{"d_mlp": 896, "vocab_size": 2505, "init_std_up": 0.0344, "batch_tokens": 16384, "doc_mask": true}
MLP neurons of a small language model. Each row is named by its layer, matrix (gate and up: input weights) and neuron, and shows model dimensions 0-127. Each number is 200 + 40 x the weight over its row's rms, rounded and kept within 0 to 999. A neuron's up and down rows have the sign that makes its largest values positive.
After each neuron's rows, "fires on" lists the tokens most often at its 100 highest values on Wikipedia text that the model never trained on.

L4.gate428,169,152,197,105,194,228,168,263,141,150,266,256,297,202,199,228,258,273,248,204,179,146,192,197,157,232,181,171,216,200,227,125,221,197,200,175,205,168,180,145,152,194,207,160,196,131,108,176,219,237,225,235,195,217,259,170,209,214,187,256,171,230,154,262,195,175,207,191,187,277,205,239,218,260,160,193,212,263,216,167,167,176,174,238,214,251,206,193,225,232,179,186,143,196,185,195,145,168,197,152,203,181,200,260,232,175,258,201,109,202,172,122,162,232,189,167,163,162,257,279,129,216,145,177,269,217,149,205
L4.up428,252,176,199,203,231,252,325,212,193,204,139,238,182,175,237,137,126,185,198,228,183,159,222,175,196,174,195,232,211,141,145,198,176,150,277,135,152,205,230,182,206,264,125,235,217,242,232,215,117,174,176,139,183,122,201,285,168,167,217,161,178,194,171,243,208,205,148,187,255,236,195,196,184,178,155,210,231,147,167,165,136,192,164,217,197,267,151,311,194,317,233,218,145,213,115,229,183,142,234,222,101,201,161,282,184,179,174,137,174,190,218,232,225,249,189,180,126,145,236,196,155,232,188,183,219,185,221,214
fires on: " the", ",", " to", " $"

L6.gate528,237,210,200,210,192,155,160,188,106,145,192,241,199,178,246,201,201,115,246,184,216,195,175,187,122,175,173,133,144,157,191,257,217,215,163,287,182,206,214,190,219,266,187,196,213,192,262,157,101,214,199,147,206,322,223,207,231,235,202,219,215,227,263,261,298,234,190,189,170,180,147,256,170,131,209,186,201,207,235,155,227,161,217,178,211,158,188,204,181,233,225,270,180,266,239,250,143,234,231,199,215,191,145,190,149,224,264,150,218,163,217,196,148,173,192,178,245,140,174,131,267,153,250,211,236,209,160,191
L6.up528,214,169,173,223,204,249,221,210,158,180,197,259,184,129,143,254,224,168,269,239,210,138,135,159,130,194,292,129,203,178,194,225,238,166,204,205,158,173,222,188,245,174,212,195,175,189,254,198,189,265,164,136,181,169,117,197,167,218,173,219,159,215,149,239,236,202,153,187,140,84,214,165,279,200,205,131,209,187,240,187,190,174,141,95,163,189,155,232,173,164,196,183,215,200,219,241,194,183,213,257,218,213,204,230,230,256,223,172,258,216,198,197,138,234,153,222,172,157,215,202,263,100,225,230,169,154,184,229
fires on: "p", " imp", " dep", " comp", "\n", "8"

L6.gate260,126,255,205,206,226,219,151,198,211,162,202,253,201,102,212,214,171,176,195,165,146,232,95,137,260,252,233,224,176,231,205,100,195,182,183,221,245,293,148,214,300,180,162,153,205,184,261,196,241,187,192,151,238,195,224,293,108,174,232,213,240,261,142,227,169,217,232,214,202,208,183,166,196,181,145,194,223,206,227,185,197,196,163,166,232,195,203,158,171,209,205,202,292,179,235,215,197,231,202,153,154,186,154,156,247,242,226,237,275,217,159,165,268,213,206,302,218,235,235,267,228,215,253,208,190,165,144,209
L6.up260,106,205,192,243,213,257,172,187,224,254,242,166,215,197,278,225,183,166,222,183,173,149,161,187,212,264,214,269,180,219,179,205,168,264,167,201,146,239,225,248,200,305,135,208,195,208,234,236,181,206,146,238,233,215,240,204,225,133,153,233,182,214,242,207,254,205,216,104,231,220,212,222,191,187,204,196,213,240,231,234,218,173,212,187,217,183,226,205,206,167,212,232,201,208,125,185,187,183,237,183,225,257,212,232,182,190,226,148,229,222,222,135,203,194,168,178,206,191,115,248,265,185,160,125,242,183,219,152
fires on: "us", " sc", " Nor", "il", "C", " may"

L6.gate435,159,183,190,197,134,260,215,203,194,212,181,206,206,205,197,225,193,201,192,232,184,219,152,260,157,267,139,194,271,269,243,207,165,147,199,231,209,200,209,212,151,175,268,249,134,171,193,236,176,255,191,193,226,184,220,216,103,88,247,169,191,174,163,201,147,165,176,165,200,189,158,110,321,212,200,213,187,190,129,270,140,167,283,211,159,148,212,162,220,185,146,177,280,185,250,245,216,166,236,197,151,235,146,181,261,274,327,272,209,204,179,289,198,193,180,208,169,190,140,170,201,142,208,216,161,239,174,198
L6.up435,164,201,157,210,141,290,218,165,234,221,205,124,217,161,166,172,202,302,162,249,185,162,167,218,219,230,152,221,237,254,192,164,274,187,248,212,161,203,150,233,166,192,199,247,92,237,175,283,181,217,196,208,198,199,224,207,194,173,164,114,195,138,196,226,104,208,137,199,156,124,222,214,228,235,235,190,123,234,197,197,180,192,140,154,177,193,238,254,166,201,222,99,238,180,169,144,242,170,212,277,156,217,179,187,224,233,285,184,182,153,192,196,200,220,223,211,213,191,177,172,199,160,235,133,191,220,182,306
fires on: "b", "ä", "che", "ü", "em", "ó"

L6.gate193,165,208,223,167,176,204,202,174,150,222,159,247,229,202,188,235,241,150,238,251,249,178,214,262,188,194,178,196,208,267,221,252,191,132,179,193,139,210,212,222,221,227,211,243,244,136,257,105,218,331,232,178,235,195,190,264,148,165,170,262,222,201,158,220,155,217,256,143,245,238,163,103,253,151,210,195,248,204,213,157,113,155,248,187,199,206,237,131,197,234,184,164,237,195,226,152,193,221,316,223,276,263,167,207,257,141,252,185,169,246,170,200,199,158,213,211,149,261,160,259,181,152,209,194,189,242,137,218
L6.up193,167,204,225,224,202,233,259,114,165,173,164,191,113,193,233,206,130,247,216,185,246,147,235,197,197,201,253,256,148,223,190,164,250,215,236,177,247,201,166,265,207,208,198,266,201,161,232,121,205,226,234,194,251,237,199,187,211,231,149,220,250,204,233,237,148,292,210,171,313,183,160,154,140,177,212,230,167,182,216,204,159,175,247,215,181,244,198,188,207,135,206,100,192,199,106,144,161,174,237,217,245,160,180,200,213,157,225,191,154,237,246,178,132,212,239,154,182,200,194,240,230,157,206,203,223,192,201,194
fires on: " for", " |", "e", "-", "D"

L6.gate381,117,235,193,169,234,150,204,197,256,196,190,211,230,201,206,211,150,216,234,207,204,174,298,226,230,283,189,134,218,172,195,190,153,169,181,233,273,257,214,202,154,216,232,158,192,177,148,192,203,245,217,204,100,156,245,231,255,171,185,202,198,206,205,235,161,191,284,241,244,254,187,221,223,207,168,154,200,175,214,134,280,206,173,227,257,123,180,204,175,314,257,187,232,198,122,219,232,208,240,145,165,301,226,194,201,164,258,260,194,245,186,246,150,230,235,196,95,186,146,220,256,192,194,235,143,207,251,196
L6.up381,191,158,202,130,198,204,136,169,147,211,186,167,174,207,257,146,145,198,196,171,207,245,234,257,159,181,203,223,214,105,225,188,237,162,187,283,198,198,179,202,187,207,207,196,205,204,163,161,141,252,118,137,232,220,199,185,184,166,219,165,240,233,198,231,214,219,222,181,148,160,196,243,190,121,154,221,206,211,260,213,220,184,164,250,223,141,237,179,171,231,156,161,191,167,196,235,125,217,102,171,239,192,183,157,230,204,191,213,213,186,234,196,195,250,170,181,135,235,212,207,219,189,192,148,247,157,180,225
fires on: "es", "ates", "ides"

L4.gate628,193,211,150,240,166,263,249,229,177,225,183,220,178,215,237,137,129,183,203,240,222,109,196,201,271,241,255,223,269,258,186,229,183,166,280,270,209,194,180,214,241,122,265,245,253,121,170,161,181,179,168,197,265,158,225,185,157,232,129,215,197,142,234,197,157,165,294,99,232,262,196,147,207,174,210,177,199,215,242,239,204,222,234,193,190,203,183,224,192,187,237,147,190,273,175,223,151,208,201,110,180,152,162,249,222,222,273,161,167,165,274,192,166,120,234,144,227,182,131,175,132,187,224,256,200,203,201,193
L4.up628,116,126,215,186,156,227,217,147,211,195,182,178,160,222,219,176,240,157,125,143,247,151,177,144,221,202,202,206,259,224,179,148,190,152,222,212,224,206,228,212,231,227,204,207,205,162,238,204,227,172,148,187,258,224,184,262,145,185,240,213,200,222,222,228,179,186,151,176,197,264,196,165,217,186,232,294,169,230,173,249,142,227,153,150,162,160,202,193,152,207,176,221,201,231,253,213,201,184,175,207,187,210,191,260,264,221,192,220,152,244,197,193,160,167,224,138,205,288,183,192,226,136,189,252,181,200,239,221
fires on: " m", "-", " in", " |", " mi", " "

L4.gate292,210,224,190,255,149,200,248,177,134,199,193,280,214,168,210,213,190,166,211,209,213,166,216,213,265,147,251,166,217,249,211,176,159,214,198,230,341,197,217,146,310,218,242,173,222,205,239,177,129,297,296,169,236,172,242,294,136,160,154,187,223,166,219,198,275,186,240,167,183,226,209,87,236,151,217,117,198,184,252,211,218,211,191,231,194,158,218,130,245,141,154,161,98,256,204,222,208,220,182,156,204,225,165,253,213,186,229,158,165,178,243,147,215,149,216,138,255,204,266,164,195,207,218,190,191,231,234,185
L4.up292,216,218,194,188,201,200,225,254,212,149,312,139,242,209,223,124,191,146,241,193,135,190,238,214,194,222,269,234,226,207,181,219,203,155,131,147,213,144,248,220,148,256,190,260,230,187,219,225,213,193,211,165,230,126,174,273,212,157,226,170,145,260,249,249,220,172,119,204,213,232,152,217,170,188,177,194,211,207,215,261,161,137,181,218,203,112,174,185,264,191,84,153,224,221,178,199,164,164,187,113,173,182,205,212,213,191,204,150,191,177,135,267,162,179,213,276,227,175,225,261,229,177,184,184,237,229,221,184
fires on: ".", " m", " g", " hold", "-", " |"

L6.gate245,158,192,244,212,254,200,182,246,211,205,178,233,252,181,221,256,195,182,274,169,160,200,196,189,187,262,184,153,128,287,226,251,142,180,196,222,221,162,264,195,198,198,202,222,228,170,209,163,221,155,222,214,244,156,264,197,232,138,183,214,179,140,141,229,157,198,130,193,184,204,154,192,268,156,201,183,234,232,171,177,169,220,235,135,245,199,199,149,181,231,188,162,219,197,207,240,191,184,196,248,245,201,208,236,274,201,169,245,252,217,142,172,183,205,95,200,161,217,190,175,207,215,206,222,169,284,107,229
L6.up245,172,238,232,269,218,213,215,190,202,243,178,217,225,132,221,188,212,222,260,219,204,225,234,222,202,254,192,174,117,225,197,174,213,222,233,157,241,175,229,198,173,213,204,239,212,198,187,156,262,195,202,183,235,159,207,129,282,204,205,235,253,186,118,200,111,182,202,215,226,123,193,233,242,219,196,172,183,195,213,120,216,241,147,180,170,248,145,137,133,218,296,203,187,163,188,200,278,188,148,255,250,138,191,282,214,167,135,222,205,185,120,143,175,262,135,176,194,242,256,208,244,218,147,171,232,266,156,192
fires on: " inv", " trans", "om", "ex", " fre"

L6.gate359,151,161,189,243,249,179,190,190,169,246,268,215,228,286,213,225,111,196,185,151,178,176,187,261,246,232,234,208,258,201,245,216,231,216,213,237,187,223,198,210,295,196,122,132,261,187,217,188,207,206,150,166,211,193,192,307,223,204,192,194,177,269,186,224,213,149,282,180,188,211,211,216,219,251,207,231,171,207,217,192,177,169,174,212,158,221,184,170,169,150,310,202,204,211,204,167,249,191,248,210,162,232,253,168,223,216,286,157,183,231,201,210,134,193,189,222,173,223,214,209,182,242,165,164,83,234,215,232
L6.up359,176,201,273,148,209,197,193,226,198,289,233,164,227,254,270,202,190,201,252,214,179,214,187,261,252,176,254,225,171,174,99,229,190,175,169,284,249,211,182,221,140,196,265,188,111,216,169,150,180,199,213,251,144,249,245,245,269,218,197,169,189,206,236,168,209,192,245,210,157,166,120,177,230,179,232,234,158,199,229,203,153,178,149,156,183,226,159,240,285,165,172,181,221,212,116,191,173,134,197,252,196,156,217,264,246,187,216,210,193,129,169,138,178,216,230,279,182,196,89,152,187,169,232,248,196,175,217,212
fires on: "op", "f", "estern", "oc", "H", "ast"

L6.gate33,182,209,202,183,223,166,199,147,259,205,189,203,187,201,188,235,199,226,240,200,189,250,273,232,245,255,166,109,201,187,165,246,153,205,208,192,169,235,220,183,210,196,254,150,203,190,255,211,134,289,236,166,160,171,247,170,189,223,148,103,201,255,163,162,250,215,214,186,171,205,220,152,225,214,218,123,265,214,201,178,236,203,224,165,251,205,160,254,182,195,243,226,176,226,185,220,219,196,243,196,257,220,159,136,143,232,285,240,176,138,123,135,192,237,210,157,184,203,153,166,213,154,210,201,207,202,259,251
L6.up33,259,226,238,196,190,185,159,231,167,179,179,205,172,247,164,222,192,163,212,181,169,193,241,222,212,257,190,277,187,122,202,187,170,147,159,176,155,196,140,178,254,173,210,197,154,261,200,170,183,203,238,112,253,169,199,185,176,188,205,185,197,235,185,186,193,231,230,203,200,204,238,260,258,188,270,199,199,280,254,177,140,187,243,139,177,141,232,217,184,192,203,230,196,208,308,202,191,275,195,182,199,206,212,317,204,268,173,164,243,201,200,176,235,230,208,212,285,111,240,163,214,216,216,183,274,247,164,177
fires on: "es", "as", " with", "ated", "ith", "ag"

L6.gate882,229,251,197,186,165,174,163,227,143,208,261,268,217,125,242,186,287,204,230,122,140,245,226,213,197,235,183,188,199,181,158,233,176,204,164,173,182,197,162,224,207,216,263,196,242,167,156,160,146,242,173,190,172,244,249,151,219,142,270,208,179,218,177,233,278,247,167,174,194,216,263,130,297,185,265,213,201,245,185,215,167,236,240,224,177,113,184,146,134,201,182,275,168,237,163,206,186,184,210,239,210,194,225,143,158,224,257,298,120,165,241,232,215,211,252,129,255,181,320,152,165,148,173,197,165,190,206,275
L6.up882,182,211,237,140,247,177,208,175,218,154,187,214,196,200,208,222,273,242,208,214,163,220,325,207,158,159,193,265,189,227,227,171,261,226,178,153,222,228,176,179,274,151,234,230,259,199,204,185,226,218,179,180,142,227,282,198,249,165,274,168,145,172,249,279,269,219,154,224,207,266,156,195,247,252,219,172,248,198,208,159,210,235,232,216,143,201,245,200,202,193,182,179,207,207,177,194,210,186,222,210,192,140,281,156,168,266,303,203,152,186,133,215,314,198,175,149,247,148,169,214,203,248,188,126,230,244,187,202
fires on: "u", "ish", "ir", "im", "an", "id"

L4.gate638,217,254,161,177,211,196,148,211,158,278,216,206,183,217,158,196,169,206,231,189,176,223,267,228,117,228,150,261,219,156,201,184,200,172,100,220,214,186,205,193,208,151,243,102,218,235,190,230,221,256,220,179,282,230,194,172,233,191,217,248,215,269,205,189,202,175,201,184,227,230,235,204,213,212,216,157,220,163,219,211,139,158,218,163,170,195,177,241,195,197,145,232,154,157,246,90,233,290,214,228,210,161,184,182,201,229,171,215,202,204,223,214,183,283,272,111,231,231,115,145,250,182,165,196,166,156,271,226
L4.up638,184,229,169,250,189,133,185,197,195,249,305,105,194,189,233,239,231,205,177,214,217,261,178,210,230,221,219,195,197,268,290,258,228,242,164,217,146,144,216,162,232,218,214,156,197,151,196,172,191,254,252,259,185,208,161,189,210,217,239,209,183,264,150,241,256,284,164,250,224,174,202,210,194,243,238,128,149,212,190,215,243,256,169,184,142,238,241,202,230,190,145,138,189,177,173,137,196,242,170,161,167,148,218,201,197,221,199,101,183,173,158,193,282,223,200,229,264,214,198,196,211,221,198,176,140,221,209,223
fires on: " several", "200", " some", " other", " Play", " all"

L4.gate244,299,207,196,206,196,198,145,237,163,232,164,209,213,232,254,254,194,138,197,191,225,192,132,211,194,246,253,160,159,179,198,192,190,209,248,208,207,246,221,185,187,250,221,244,228,104,248,137,177,230,172,244,238,225,247,191,203,243,236,266,236,144,108,108,248,207,189,209,182,172,171,158,240,164,207,228,272,254,162,274,146,189,270,206,176,179,246,230,265,179,230,231,204,184,218,233,214,219,184,261,204,187,223,208,232,257,184,195,221,272,177,147,166,195,182,238,221,181,189,184,239,183,231,130,135,158,211,136
L4.up244,174,208,204,218,151,227,208,100,126,176,185,203,148,173,164,207,202,186,179,160,196,181,143,186,165,228,277,232,214,161,184,204,297,185,289,259,200,267,111,164,241,227,206,232,67,134,265,122,229,226,166,236,134,210,255,198,195,282,223,208,195,167,128,158,239,231,208,226,172,127,231,158,191,227,247,249,148,236,178,219,150,229,243,219,148,204,256,213,292,151,245,206,213,206,191,207,235,238,201,262,213,149,223,216,213,272,142,205,192,243,223,138,156,133,198,193,250,182,206,178,276,198,154,198,199,126,183,173
fires on: " dep", " H", " imp", "der", " England"

L6.gate433,187,173,177,217,191,256,236,208,180,172,271,195,199,128,173,248,164,183,150,183,259,201,157,213,180,190,191,165,152,216,191,224,200,232,233,231,149,276,182,221,170,209,150,113,181,176,209,253,211,202,230,186,220,265,210,265,231,263,199,244,233,131,232,159,252,173,234,211,203,198,236,201,163,202,172,217,275,204,136,163,270,192,157,201,182,244,255,164,274,236,198,186,202,212,226,227,205,143,246,249,296,209,222,240,254,174,201,121,280,251,205,200,177,203,267,133,194,224,153,213,286,173,214,155,227,199,181,163
L6.up433,297,145,179,192,231,232,278,194,161,238,184,168,205,232,182,220,313,203,231,305,177,291,168,209,97,195,187,108,200,174,192,192,211,209,160,215,211,155,252,211,208,171,258,196,197,195,211,227,189,231,188,234,183,257,117,214,233,186,247,314,194,207,234,214,155,212,239,146,197,146,179,194,211,237,226,203,217,189,230,197,235,236,229,191,131,154,206,170,173,151,217,227,275,329,228,163,205,205,162,233,190,220,155,256,108,200,223,242,228,197,272,226,228,142,205,168,213,218,189,225,234,148,138,252,242,163,197,210
fires on: " cont", "p", "c", "t", " contr", " App"

L6.gate241,159,218,169,166,162,172,185,240,204,163,199,159,252,138,211,279,178,153,196,267,193,257,260,231,211,237,159,204,188,207,222,237,180,208,153,191,174,143,227,195,229,176,143,263,281,117,100,185,227,237,218,214,200,215,136,193,113,155,254,221,233,208,192,205,257,230,182,184,228,220,207,228,196,161,247,208,240,243,206,174,154,203,146,131,194,214,210,217,205,213,220,209,309,116,190,187,189,267,224,234,241,276,213,159,168,225,225,155,305,247,135,174,257,179,214,270,216,180,237,199,182,250,248,156,107,255,120,165
L6.up241,189,224,187,173,108,185,170,196,197,214,170,209,264,158,242,252,201,199,248,188,211,183,272,238,265,203,212,228,226,212,194,188,232,227,109,181,130,162,153,240,224,231,185,224,203,222,149,186,220,199,182,291,144,192,153,199,150,219,256,203,194,178,164,261,240,242,176,192,177,159,233,220,201,168,226,180,224,222,246,170,157,186,170,111,205,219,120,227,216,250,238,157,265,156,194,169,198,234,215,196,249,247,264,188,194,201,256,174,208,188,159,166,258,167,181,262,255,206,225,257,224,197,201,141,156,187,152,185
fires on: "a", "il", "us", "erv", "ult", "iz"

L4.gate482,223,157,141,178,193,203,191,130,167,169,255,200,166,158,251,184,230,198,220,145,185,248,200,197,187,165,185,216,198,164,161,235,255,174,205,178,153,220,229,259,216,169,168,185,177,241,184,172,150,166,160,256,202,178,254,220,257,290,181,198,210,154,241,156,217,163,180,124,157,214,219,107,147,195,164,193,242,199,160,229,239,197,143,159,261,214,178,170,267,116,195,152,141,171,207,184,219,187,182,134,227,209,200,246,183,186,205,251,180,253,251,194,179,200,176,219,211,199,216,163,181,259,157,137,214,183,275,237
L4.up482,154,289,122,202,210,248,184,184,192,197,248,275,196,209,182,166,190,210,180,185,253,204,234,232,183,244,240,117,168,228,168,231,223,203,226,259,226,184,182,190,241,165,218,207,193,149,209,196,200,252,235,308,131,253,258,219,145,142,193,186,297,181,226,251,164,208,195,249,168,218,242,261,222,158,210,208,227,237,163,196,228,181,287,209,245,193,181,187,172,166,167,204,255,233,210,144,202,193,159,251,210,241,148,207,155,158,134,265,200,176,174,236,232,201,192,222,169,191,193,161,213,187,179,220,200,222,194,186
fires on: " song", " group", " album", " track", "riend"

L4.gate854,203,235,210,167,214,248,264,202,172,185,192,248,262,211,195,236,207,201,230,193,198,191,174,265,139,236,183,260,189,185,225,143,207,156,160,151,240,280,107,185,221,240,239,156,248,269,184,168,266,201,193,234,261,133,256,190,179,117,144,192,226,170,191,247,302,170,227,240,161,189,156,193,198,213,227,232,239,202,219,245,206,131,198,132,181,141,203,194,284,296,181,219,206,246,173,196,234,168,289,177,229,235,248,212,187,192,137,224,227,210,188,230,189,212,141,149,181,175,169,159,219,226,215,177,171,199,219,189
L4.up854,246,207,212,193,219,223,202,241,173,214,202,219,149,231,220,154,166,164,287,269,151,180,220,214,200,207,250,220,192,166,185,149,188,260,129,166,238,225,174,134,250,163,126,224,234,234,170,237,221,200,135,200,240,217,239,242,194,220,197,208,172,168,215,174,214,203,173,184,138,267,166,228,162,237,201,253,207,200,230,108,137,205,166,166,216,181,204,214,277,220,215,169,210,151,311,200,177,164,198,179,193,217,86,224,250,179,149,221,220,161,172,164,173,240,180,269,221,177,257,205,197,223,177,183,227,250,248,230
fires on: "°", " of", ";", "ens", "U", " by"

L4.gate647,171,206,235,241,153,188,205,222,176,292,163,157,213,179,239,205,196,198,203,182,106,232,230,140,228,152,241,246,195,208,241,208,213,161,198,210,226,269,199,206,169,130,201,173,218,193,205,96,188,171,244,266,208,228,220,187,213,199,149,198,142,208,275,262,219,283,143,155,155,175,199,253,191,239,175,151,258,188,178,182,131,137,263,195,148,205,185,174,232,172,245,203,242,176,187,147,193,233,297,187,175,219,217,201,301,225,245,219,186,228,210,172,229,146,190,190,218,240,198,220,147,205,217,159,197,218,189,266
L4.up647,234,188,212,185,209,166,160,218,241,176,280,221,233,219,227,222,155,211,223,243,205,234,163,198,170,268,155,174,225,257,172,201,236,210,166,281,136,142,220,185,188,154,160,221,258,245,156,237,175,180,242,255,280,146,251,217,176,267,148,235,150,174,252,239,241,264,188,220,224,178,199,183,193,187,110,193,168,251,148,143,248,261,175,198,246,182,264,172,184,166,161,275,173,238,169,169,212,95,222,165,242,222,211,213,189,248,197,214,171,187,131,244,173,192,229,245,227,217,202,196,209,198,183,222,160,194,202,261
fires on: "ically", "ly", "urther", "ely", " near"

L6.gate750,202,171,219,121,220,179,226,187,233,209,242,130,241,197,221,217,199,206,254,225,153,245,199,167,195,210,196,228,166,203,173,197,196,283,187,212,216,231,199,167,163,179,165,197,268,144,155,241,227,252,274,171,212,192,140,220,223,187,163,178,203,220,245,275,196,136,213,226,206,231,188,164,216,233,194,213,172,184,174,185,254,210,132,187,143,200,171,314,194,224,251,213,164,218,181,199,253,217,283,242,165,195,245,143,156,183,202,199,237,228,148,141,129,194,202,232,142,199,209,220,181,228,228,167,181,238,194,148
L6.up750,140,258,207,202,161,212,268,176,241,293,257,210,238,172,239,220,145,185,237,162,144,182,283,166,210,150,163,199,193,220,150,239,186,270,210,210,162,184,241,169,224,218,133,175,200,169,224,203,199,206,194,188,184,147,195,170,255,215,192,199,199,160,179,232,223,164,180,290,217,270,252,164,226,219,177,172,221,223,170,299,254,180,118,224,181,226,178,227,243,246,225,184,165,159,227,182,222,194,171,183,178,123,213,224,95,149,184,238,192,228,235,193,212,170,216,110,224,204,137,205,288,223,206,186,236,163,183,221
fires on: "en", "ol", "it", "n", "ind", "em"

L6.gate549,217,176,195,225,235,200,145,254,230,187,248,178,220,235,247,89,228,241,282,206,203,160,299,198,252,193,144,235,240,203,167,217,181,232,222,171,233,183,263,219,183,195,283,195,174,200,215,192,253,207,234,163,200,222,184,214,320,200,146,175,252,178,293,250,196,255,178,239,176,203,131,214,220,247,147,145,134,237,137,150,252,203,165,186,221,238,205,206,275,188,178,174,198,260,186,278,293,190,226,204,288,301,184,174,203,200,233,211,175,206,221,249,295,232,163,202,187,161,253,185,195,218,222,192,179,204,204,198
L6.up549,184,186,210,193,192,253,219,251,203,194,242,222,247,106,222,193,158,230,241,199,256,221,302,171,243,210,129,198,239,254,185,251,202,207,161,212,145,155,237,216,227,179,158,153,199,196,122,261,208,177,206,197,170,297,97,149,213,173,247,244,213,188,178,269,156,199,268,249,191,218,243,195,190,182,183,226,208,211,138,170,208,186,184,203,233,206,102,265,179,151,226,188,155,224,172,296,298,212,232,212,181,205,163,231,242,186,257,240,191,164,197,225,181,185,153,248,118,217,206,243,237,179,200,187,233,216,340,192
fires on: "ad", "ten", "od", "op", "ind", "em"

L4.gate755,151,184,158,157,231,174,196,197,173,154,207,146,133,194,223,169,236,165,249,155,199,205,132,236,163,186,219,169,234,230,156,176,142,136,161,149,170,218,217,210,161,287,179,191,177,241,208,197,220,214,187,213,226,111,301,262,180,208,260,225,200,145,185,218,218,178,175,179,146,222,154,174,134,275,205,284,191,178,193,165,152,199,156,144,227,148,170,238,197,230,264,223,238,168,125,178,198,151,187,189,167,179,198,200,211,201,144,193,179,174,183,225,148,195,138,223,173,161,153,174,200,220,179,175,227,237,205,172
L4.up755,164,172,170,196,236,156,181,242,164,196,177,195,134,256,223,148,172,199,182,232,175,174,171,259,228,191,145,185,273,208,171,157,146,200,214,144,174,212,182,215,229,182,193,170,213,201,190,197,156,256,172,239,129,187,206,279,225,213,190,215,257,170,173,219,191,244,214,213,184,219,161,104,221,134,184,219,228,226,201,194,182,222,191,202,254,145,220,288,195,195,270,213,256,210,154,271,116,200,215,190,177,257,172,186,130,150,158,262,142,233,216,276,149,262,209,181,223,215,141,140,204,255,189,255,131,219,190,160
fires on: ".", ",", "W"

L6.gate413,266,138,130,236,220,214,205,201,190,138,193,266,223,262,163,203,183,147,234,215,234,146,193,248,200,147,188,209,210,180,182,250,234,183,199,187,166,227,217,231,224,217,199,225,201,138,214,221,220,205,254,182,214,257,177,197,322,200,203,208,144,230,282,236,259,198,209,212,175,269,183,137,196,196,234,158,183,249,206,150,177,211,192,121,204,238,231,145,160,223,152,169,172,150,208,213,197,237,197,252,310,282,271,182,203,167,189,163,219,126,179,163,180,148,290,238,178,262,193,245,274,214,235,133,149,245,213,216
L6.up413,261,139,255,226,239,223,154,191,269,215,257,201,203,114,210,253,233,201,201,118,271,186,238,210,179,191,226,159,194,223,247,138,167,184,152,208,200,157,282,212,194,158,258,170,110,222,254,199,149,194,261,104,191,148,231,151,198,235,195,222,236,191,170,207,287,293,201,236,208,163,203,270,230,268,162,197,194,139,177,193,255,187,168,209,212,201,154,277,199,166,171,216,198,208,223,224,226,164,208,210,171,190,209,190,199,133,183,202,218,261,220,159,257,151,264,253,155,239,220,196,195,143,156,254,196,261,172,223
fires on: "t", "p", "ent", "ted", "k"

L6.gate814,201,187,217,270,198,194,145,213,206,272,217,200,217,169,250,207,218,217,191,143,207,256,171,247,210,205,194,200,209,230,274,243,171,234,243,196,192,132,112,191,234,247,247,200,117,157,198,177,222,132,220,184,143,251,219,164,237,231,165,165,212,222,241,271,253,233,180,238,199,138,236,205,207,205,221,250,228,183,178,158,218,238,198,226,166,189,304,122,233,156,168,198,194,220,245,220,206,147,270,146,222,181,214,163,272,232,220,181,181,206,225,206,268,240,225,191,209,172,172,192,192,145,220,166,188,217,209,266
L6.up814,149,168,211,202,255,185,224,192,187,196,227,112,297,245,161,237,234,219,96,204,158,254,229,241,198,154,212,225,235,201,178,200,203,210,209,231,215,190,245,245,225,163,235,210,258,206,169,216,251,198,267,193,153,212,188,245,291,218,180,216,249,210,285,246,242,241,184,164,139,233,139,208,212,233,206,169,185,187,191,220,159,182,245,128,133,222,196,243,208,173,184,208,235,230,181,160,266,230,229,201,165,140,204,239,266,208,197,205,150,200,132,275,131,193,172,198,140,180,140,231,190,221,175,207,180,211,155,211
fires on: "ann", "ap", "u", "im", "if", "ur"

L4.gate71,153,173,227,287,176,206,193,224,176,181,151,270,178,158,185,225,224,153,219,265,206,202,203,181,165,214,228,145,120,252,217,153,259,215,95,148,267,184,209,240,224,189,248,205,152,250,244,230,244,196,133,219,196,174,211,276,134,119,187,249,237,208,211,210,275,178,115,152,206,234,234,222,271,252,134,222,253,193,167,91,128,181,193,240,221,146,209,171,170,265,171,150,178,281,149,285,166,175,197,179,237,149,218,234,165,187,200,148,183,259,193,147,157,139,226,195,150,122,221,202,187,185,228,200,155,254,203,154
L4.up71,173,189,139,213,214,164,191,171,250,280,272,214,171,220,177,226,262,165,240,227,180,198,175,221,153,134,178,175,213,205,151,96,179,140,209,194,143,157,262,185,261,197,178,246,200,197,267,208,142,182,229,192,152,247,176,224,123,287,237,237,217,187,168,138,152,203,294,118,209,139,242,164,234,188,261,127,156,186,218,162,176,247,190,234,219,190,161,189,180,216,264,231,223,209,216,238,200,243,168,182,192,180,224,242,162,157,171,258,166,248,215,126,223,257,273,167,250,207,236,153,202,236,134,216,198,265,222,205
fires on: "T", "I", " and", ".", "ab", ","